config.toml
hidden_size = 320
vocab_size = 2048
hidden_act = "tanh_gelu"
norm_eps = 1e-05
positions = "learned"
parallel_block = false
lr_head = 0.00786
warmup_steps = 540
max_seq_len = 512
max_steps = 4336
dataset = "wikipedia_en"
MLP neurons of a small language model. Each row is named by its layer, matrix (up: input weights; down: output weights) and neuron, and shows model dimensions 64-159. Each number is 128 + 32 x the weight over its row's rms, rounded and kept within 0 to 255. Numbers have three digits each.
After each neuron's rows, "fires on" lists the tokens most often at its 100 highest values on Wikipedia text that the model never trained on. A number after a token or word is its count.

L8.up1204:132162125109155100121124059063152140161125129065136143089126133160133066149116096112097136097142072147131148239113183102119196164122151155144131095063063050165158128142109093097083114150110171115126148124167152070168140053147144183113097123124105129162132098161094106123133115139134155108
L8.down1204:118135102154164182148157168179120168058138138184164124132131062112174135099085144139142140119127159149112091092134127203195095102135120136139139138149194154108133158123125112152157142117142090163129077123131152114123129137142114109168118149175128139081126148075134131154138076065128128140
fires on: "n" 22, "ci" 19, "ri" 8, "na" 7, "i" 6, "ph" 4

L7.up244:091062115152116143119126173080131131149144124122105167149116134104169144141171145115101070113117125255121146155086117109165131154114131106131108138118143143172156143128133100196120128138197036086116128119083098118134095105127094125115035140117150138098255130129129092099180154146121116105
L7.down244:125194134139175122111087111164131149129109119125131000094130103131080138132137117147152146133129128002149141105156151161113131116137165129159132125116122121122102122110141116089128119128088191153137120116156116106153115132136220128124191150137118122158000221121129130102097131127150139129
fires on: "|" 46, "-" 14, "===" 13, " |" 4

L4.up520:099141116128136120180143100146089148066183157138131118156161151121082169134098053141131097105151121118142121166128065202108087100141108104102100091170164143115148161145133164151113102108156131104077153098148137114118117132156112097167113104133131130142122105196127082116130100086105157096
L4.down520:112096169103109106122114088101138067141120089056167129109145165108129095136091146116142166170139047140079119145135180095115135105149085082098144184123090171146107129144144119143117108162140160126158122170116112202077132138119117088104143120106107117116124145116207135067100157139125139136
fires on: "'" 36, "\"" 10, "L" 8, "P" 6, "port" 5, " App" 5

L8.up441:132173110128117096134098117116099106064127181107119127124162087130147185123147121066155104127132180126171129063108130200181093022128159133158128116147057150123110117165159061162129120120126113186162109114144095170106143067112126179115175110157128094107120087086128159085145102089126184133
L8.down441:116062142178127161085123141139145144134166133143140122123135123145092196100103130154125129120093139153121125137134161118116171115128130158195158115145177125132061139131100219105108078075126162148099124144173159111093175137100097131113111129150135180176120132133099060129086160156137085092
fires on: "d" 26, "er" 10, "et" 8, " of" 8, "g" 7, "ed" 6

L4.up847:091116114173192100123150071115157138096171161051132130141164176136145095129072141138114147110126130131153120159174136135081124102183129186121148114149111138107137123130141140034109115097101167193148136063159113129143154140136069153157189157184106088214002088118121109094154130127128137066
L4.down847:113106114079114083137103153128092153136122105159213093139115140092076174111095144199134120116119052100145157109082148149158107115117127125111144169123121139127124132136143091178119188138136059141137117185050136121121141102098169151088092137119097151081120160194134092125137164163089178108
fires on: "ed" 38, " " 11, " of" 7, " and" 6, "ved" 5

L7.up458:123098118164121135143183156101141122142125139114104201138083130122158155139130126116100101084109129255116133182086146083136122123101120126129131112117152142135126128137134106177099147131192065102116109081091102108163120121122065126160070083108140134140255071136120096124231115139106144103
L7.down458:124145133089150130112073113155092150140116083131103000104147106122094137132170138148131148165125117000177140060138108173156142148149171091173136132106131116167127134098136110141149137142075151128146118132129133137114112133133216107120153170123121121139000255135135114107057148149152116148
fires on: "|" 24, " (" 15, " " 11, "===" 9, "\n" 8, "See" 5

L4.up1014:166198088123121127127130170120114123121110081116181129155168138084105109152100147137146127138106133137146112140099102135111076101118132162155092052126070132149143131121095085107089159157091177179097118054139137072194148138115115144158161124139120120206079117150080132115109096078087140042
L4.down1014:132088105114089157134191124090154068089092134159127133108134193062121149136111191165087132105175146128196168146138036097145128154117155122094126124112126160158106132036170122125101171120113132119150097077134129166171175134139087115156124131101125141110139110141092100125099134139118130105
fires on: "." 28, ")" 18, ")." 12, " (" 12, " as" 5, " is" 4

L6.up861:132133084176125111145136133071146099127151149152110132122078085146161145089083149150097127096124067135106100148189173142086088122126154206124109059121097124050157115069090067085131160107180148170147179118105139126194137070128109142137130093100120131163136138126126099181141160128102137114
L6.down861:143109161099119097097153122160101142041132128116120143078189141141146114193144115113142070124141154120120121144073106126160085093134096098087121116078107131113117136114134112121178105140131162116100097130174094087110113188108129154163166135084144133105131116110116156044139137133136112178
fires on: "s" 22, "e" 11, "es" 11, "st" 9, "z" 6

L4.up704:132135155155144158135133115169054083137191092089074124121124161164095148130103125081093102132077125122140144127085128127112100124169146156133122049084114164136138163181167127118084107136136133111177136110118159082158077145128108113201159157150155162147123118154144088113149141077200147089
L4.down704:097105154131141113103153095113150150152066118140146129138183131104116086086144110129143155100132108137150147149144129111108206158100112057104195149166131127140134144171136125103137156078128156137115132157114164211084191134153134145073120124132107100114122121117155150139105142189048203128
fires on: "P" 38, "W" 30, "D" 9, "R" 8, "S" 6

L8.up3:106122149135163067117143079133139168105167119094148131119209146145112125124131131057138159128094160095105117115112131135079106073160097205192079144112091110110132168194100151074134091148137142132146083115142146086126171127147059118098135085146141101135130133149133073121152155173087182070
L8.down3:137085139111160113086128116116138175117105175175126122075109173111171146097155128156108146106111113096144101145186142118183097106185154082157159122127096113123172070152104099130154108138137084104135089146112112114107167125102120144057138201119181106164117161119146109135135118112130146120
fires on: " " 21, "ed" 17, "ton" 9, "n" 9, "al" 6

L7.up1111:121140211096150117165171123138187096132131171140171135158093206128107164079114122109137119179106103134135127078127148123139093200170115109110102035087089090155073112148111162123129132148145125145172119079126114154057135091120111163117194087169131101126114105151130164160093148135144148036
L7.down1111:123128133148152098093124126145105140078149152104121112132157125104154091118107151147134192089152111111056093137158081110123176115119033131099107151102172142155181120154105165127095068047144103151104139170079213065134179174109147082141088119156115187131150130120095080149146122113057174162
fires on: "\n" 29, ";" 20, "st" 9, "ing" 5, "ar" 5, "ic" 4

L8.up125:120157189139085064109159105113126108074115191115198152091141168111117140092087106156131160080116123153138101150125090178135124088097071148145139125111137159087189108130166083187147139140114153090146157128121129105205190193118119102150165106131136201085104109117092076089155095155093170102
L8.down125:143060093126164169171115168134128111104150190141107134132133129138125060113165115169123120093153101146110128125063143137137144094083122075114114134105145119199087180119139119117114098137113118082123122145027158175117117116154153154116112165093088081163122160153187175198113196100121101115
fires on: " re" 31, "or" 27, "i" 8, " over" 6, " on" 5

L8.up175:148140148146115127149200154068126114115142096152117241113139123095164147118100164097085146062166143255158110178121135078097092122135105100157098120124117097153135117179108111107078138115189098145131137110089114124145101141079053153095062110157153113092242058156147100153177109150080104102
L8.down175:160086100143103170101105102163139170132108136112159000155124136137081123105181117117148109169126121000127107043155131145147142137158129152127118126091160107127124148104160128148197163126067120110112196165127175102114113135120199138121159118154087127133126255144137121122072153113085119140
fires on: "|" 38, "-" 16, " 19" 7, "===" 7

L7.up337:114148103075181097111140155104145046094158097152101156162122171078112154102160145098151168125128149148094150129134110105183141138083139178099118112115077130150097112106103094141144122130148110172174086049131139116133094091116115149158145105110147128152114104181088195092146105109119148039
L7.down337:132165204154143147109131094155121212156130153137084098158124119164154155119144140101111108094075170118123157126140162144201116140129124079123086149146132110074092149147150176179146100099163106086110159138081141079141152144139117082102092134074121146125104121091129095175114135109143057208
fires on: "l" 44, "de" 15, "s" 12, "te" 7, " " 6, "t" 4

L9.up464:124113060160106152100115123065103101159102149181127101121129169101184152107000072104132133147135078143101081089177114058127049111115121184097169142096129132112137106144134092145145119148140176200181137145099143106184157107112080127074128098137161147221118151129092147053141127119153093106
L9.down464:135146136114121054132165123102189203076131158061170112158138149166101128080209128141140176150144152134147144195051172138126162113143067083066114104114095126098157137113137113131054136109137130126121128114167141079108125166146150205129129145116165096070134120150184182099129090107071127136
fires on: "e" 34, "s" 9, "y" 8, ")" 6, "12" 5

L4.up69:149133139165138106205132089173138137134180065120096127144127128170106162145076083110186102121064101130137138193095092175161077120141104068108132098139136101056126104138122160105119112141152180127112114139106130091165123170075087167163150110195123104123088112150147118074119128073151163145
L4.down69:099104138142160085118139113097179177129107074125163139116188135136137106144103117132142152153191126133130180166135116137090151128136073147141226132116128139169152161181113129124145100146110119150195143147150177182064121118122178157092140199141118142141119130113168103176102161166110130125
fires on: "R" 16, "S" 15, "I" 10, "X" 9

L4.up494:147155106162103094089169176092164125074087093133172150143183130143154163133049104123122130107077156146174122151130099118067145136043120119108120114127083100073158137117077083104080144155151129196116105125100130127161132127129114127140138132110094153178105129203061141116122155074145112041
L4.down494:065137148153171130068093131160099141104148155155083113120156224101131057159155185067109110124181172149149115121164160074129126126152133142172122115152124144135091108118161139119068151055180144197139134125110125162152131140146140142151141188158131124127108131176155101153111102117175151158
fires on: ")" 45, "." 30, " into" 8, ")." 8

L7.up1086:093164140110118093156161091182126096111149136123139149123148130157110232103123144106176141122085096138154136091179116111103145099117116113040104098103131132178142171110147192084101147141143121147052110050110130105079152102126146101162148132124114151115108118085103144127118101153127111087
L7.down1086:159123071146127137097132143157105166129110173121113125121109126133149062171104096117147115134168129142106069120133120108120110093152148122096136153060093199115075050141062117130160120132128092130153110173146138121166141175117128142132124134146125110084143084109160130176130170092137166150
fires on: "ton" 27, "land" 9, "L" 8, "st" 7, "ing" 6, " School" 5

L7.up176:130153162099122162072177162110111144145112126159124157096134201133150121184112076128154116094113115146150128131134136027094084087183090109146154074130112095132134095187110105136094076139141143123144105082046083100133178087096103082078155137153089120074094137144118119091093111143121161177
L7.down176:154095105126155113113069124132128162137144091151123122139153111109130122122165148125154115133148141141131186158120134143173177187136176117061159147161141147100125109152110135076152181116152077142090125180151181159116171119125145124109130142149167127139156156136159142117107131127097192120
fires on: "c" 23, "ic" 20, "al" 10, "tro" 6, "air" 5

L8.up1132:177156150101126172133157088114123124137167108075093142147170119135193109157083100138135168122161119153133121111142169037137079079157093110062143140097119164068105124148107093124099103124091205152091122146065151103129145137134050180114136169143051131102102117114106158074104121153122132156
L8.down1132:107152078150226127089170150151102109138141155158114123178082072104069163146115090109154164129101108144160192096146151150115148123105118134087094160170123099113102103128192123142136121090174128157121128157179105122147123157087207127127159074172145186071151158182099128145140131123113182124
fires on: "ed" 16, "al" 15, "o" 11, "ite" 10, "ic" 8, "un" 8

L7.up371:155144164112168145112200133130116123157167084107125143151121092075132118122131108049145095125157071148110049117158161063181106143046140130168109127130115161104089125098127150120100119186169143199184112071119084148165091128100108111146127141048131108098100113113166146032124137111149192119
L7.down371:101144156098104163131046128083163172139130142154179135180144154139166145137124100132130147096144180120139145127116191098088109093139118091103121131112149143140121133146078125119105109136080173061106139148087137064108139162152108124107128148210132182171156124132096136180121169127197087133
fires on: "st" 19, "te" 16, "t" 15, "ad" 15, "as" 5

L9.up1224:163142182143228111158146125065164057137097105154154112100174117170186107116076126154094160077109091132133066124132134106128126124167099145162120100114118137126125097132137096087125110126111176151082136124087175120117144118108141189128178095121178145176122143192131115156134123173146125065
L9.down1224:135154033093113141096167178113133135096121138095164107124137126120146146127101187119174175136135112099176146190115197142156098177102090104120135124136134238120087166134075139162064146125134146144151069124163132119107091128086161173147117157120137069110132148148136159145114143108087143110
fires on: "e" 47, "y" 16, "ve" 7, "er" 5, "ro" 4

L12.up973:145168154166168148115136105095069180072107112131126139132165094116172114191096119189117140124074094174176084117119112181090125126152122145127139156154078150124165120109098172106081104138132150150125140108113117103161157133074097203185153115102101152157099145121141169128204117136100135111
L12.down973:164182102129185087131181169134106137160165177118157160110113164125126140083125126137130156111085095123163143105129106175157139071097095139107140117125111133097143137111179094176154133128073074138115107145155145119049126088125136143142124129147104125102166142185151100189113135123058116185
fires on: "e" 53, "o" 14, "i" 9, " of" 5, " and" 4

L6.up1178:058148099097133096109142172160204140087158166119137145126123124040124144128152094079119114142119144102130153182111096180119115096188128132167101123126100139133194106158164064148098151196120137139145124051080127179115132130113136165083122130146134094156112123118154152120166106089069156094
L6.down1178:156144170136122134115125102149065183080183155162082129106121140187122155132168142156079086128127065118175095106097110117085113136103094149137148164145161118171113129124157153140138133107124127192161104141111123063104144103137132150133162108148105152094118089168126059132108160159157138110
fires on: "ing" 23, "le" 16, "ed" 10, "et" 7, "or" 6, "ation" 5

L6.up253:153151125126112134127117080116104185143128140054152114103126163137162114127103066137139149098111122108114104129160153061053137155117115148080126103104060089084171144145161122132126117152140128114076148147084128166227118079140121079138162133176089143118130128136128113190115085111171154123
L6.down253:133086054104133126103105143122148083157148083171139116116121116109104135090113170130140136171114150131133104120111078201166123082100145088113089108094153142161102150082140083113115115091118109115076106123150163098118129150150107157107076090073066103143124139129078201092115091159102071107
fires on: "x" 22, "z" 16, "\"" 9, " version" 8, "n" 7, "i" 6

L4.up497:137143113112170125119135116132093096124163106188161146180123158159102178130141103169091101183099114169119133197103105150101143093112077104076156105124136186122139159130117142118137127090099160125048139115149131094156130176153102107127162148129100169133107128192133124060120072091112140095
L4.down497:113130164112164126100136164112090078100105105174133148172142132129107107099126178177114144100128123139157098087117107109122173126072078098152207157175134165103131120161115116105140163132131134118137108175081183173086166110110159109043097124128101146112134140135148170135123156177074177152
fires on: "P" 33, "M" 10, "\"" 9, "F" 7, "J" 5, "'" 4

L4.up954:080136044172118116079138125131066020128132101105132128122169135051160163071132118116159161160168138134105138121062161064139095148090132112088167115096102136083101140129119152099091144140143115136163101090079157130098096106125149090189137204136056120198146138157119140156142143129130114086
L4.down954:073090193056179101232098110114125117155122147133070146162097125171138126132154140092179183106159108112164095137157106164149171092175091167156098128134153148112080114143137113113142092146162130076095114121146182147201134163156098139090141101080136176105119143139158077154085091128105125174
fires on: "ack" 16, "de" 13, "ex" 10, "d" 9, "st" 8, "s" 7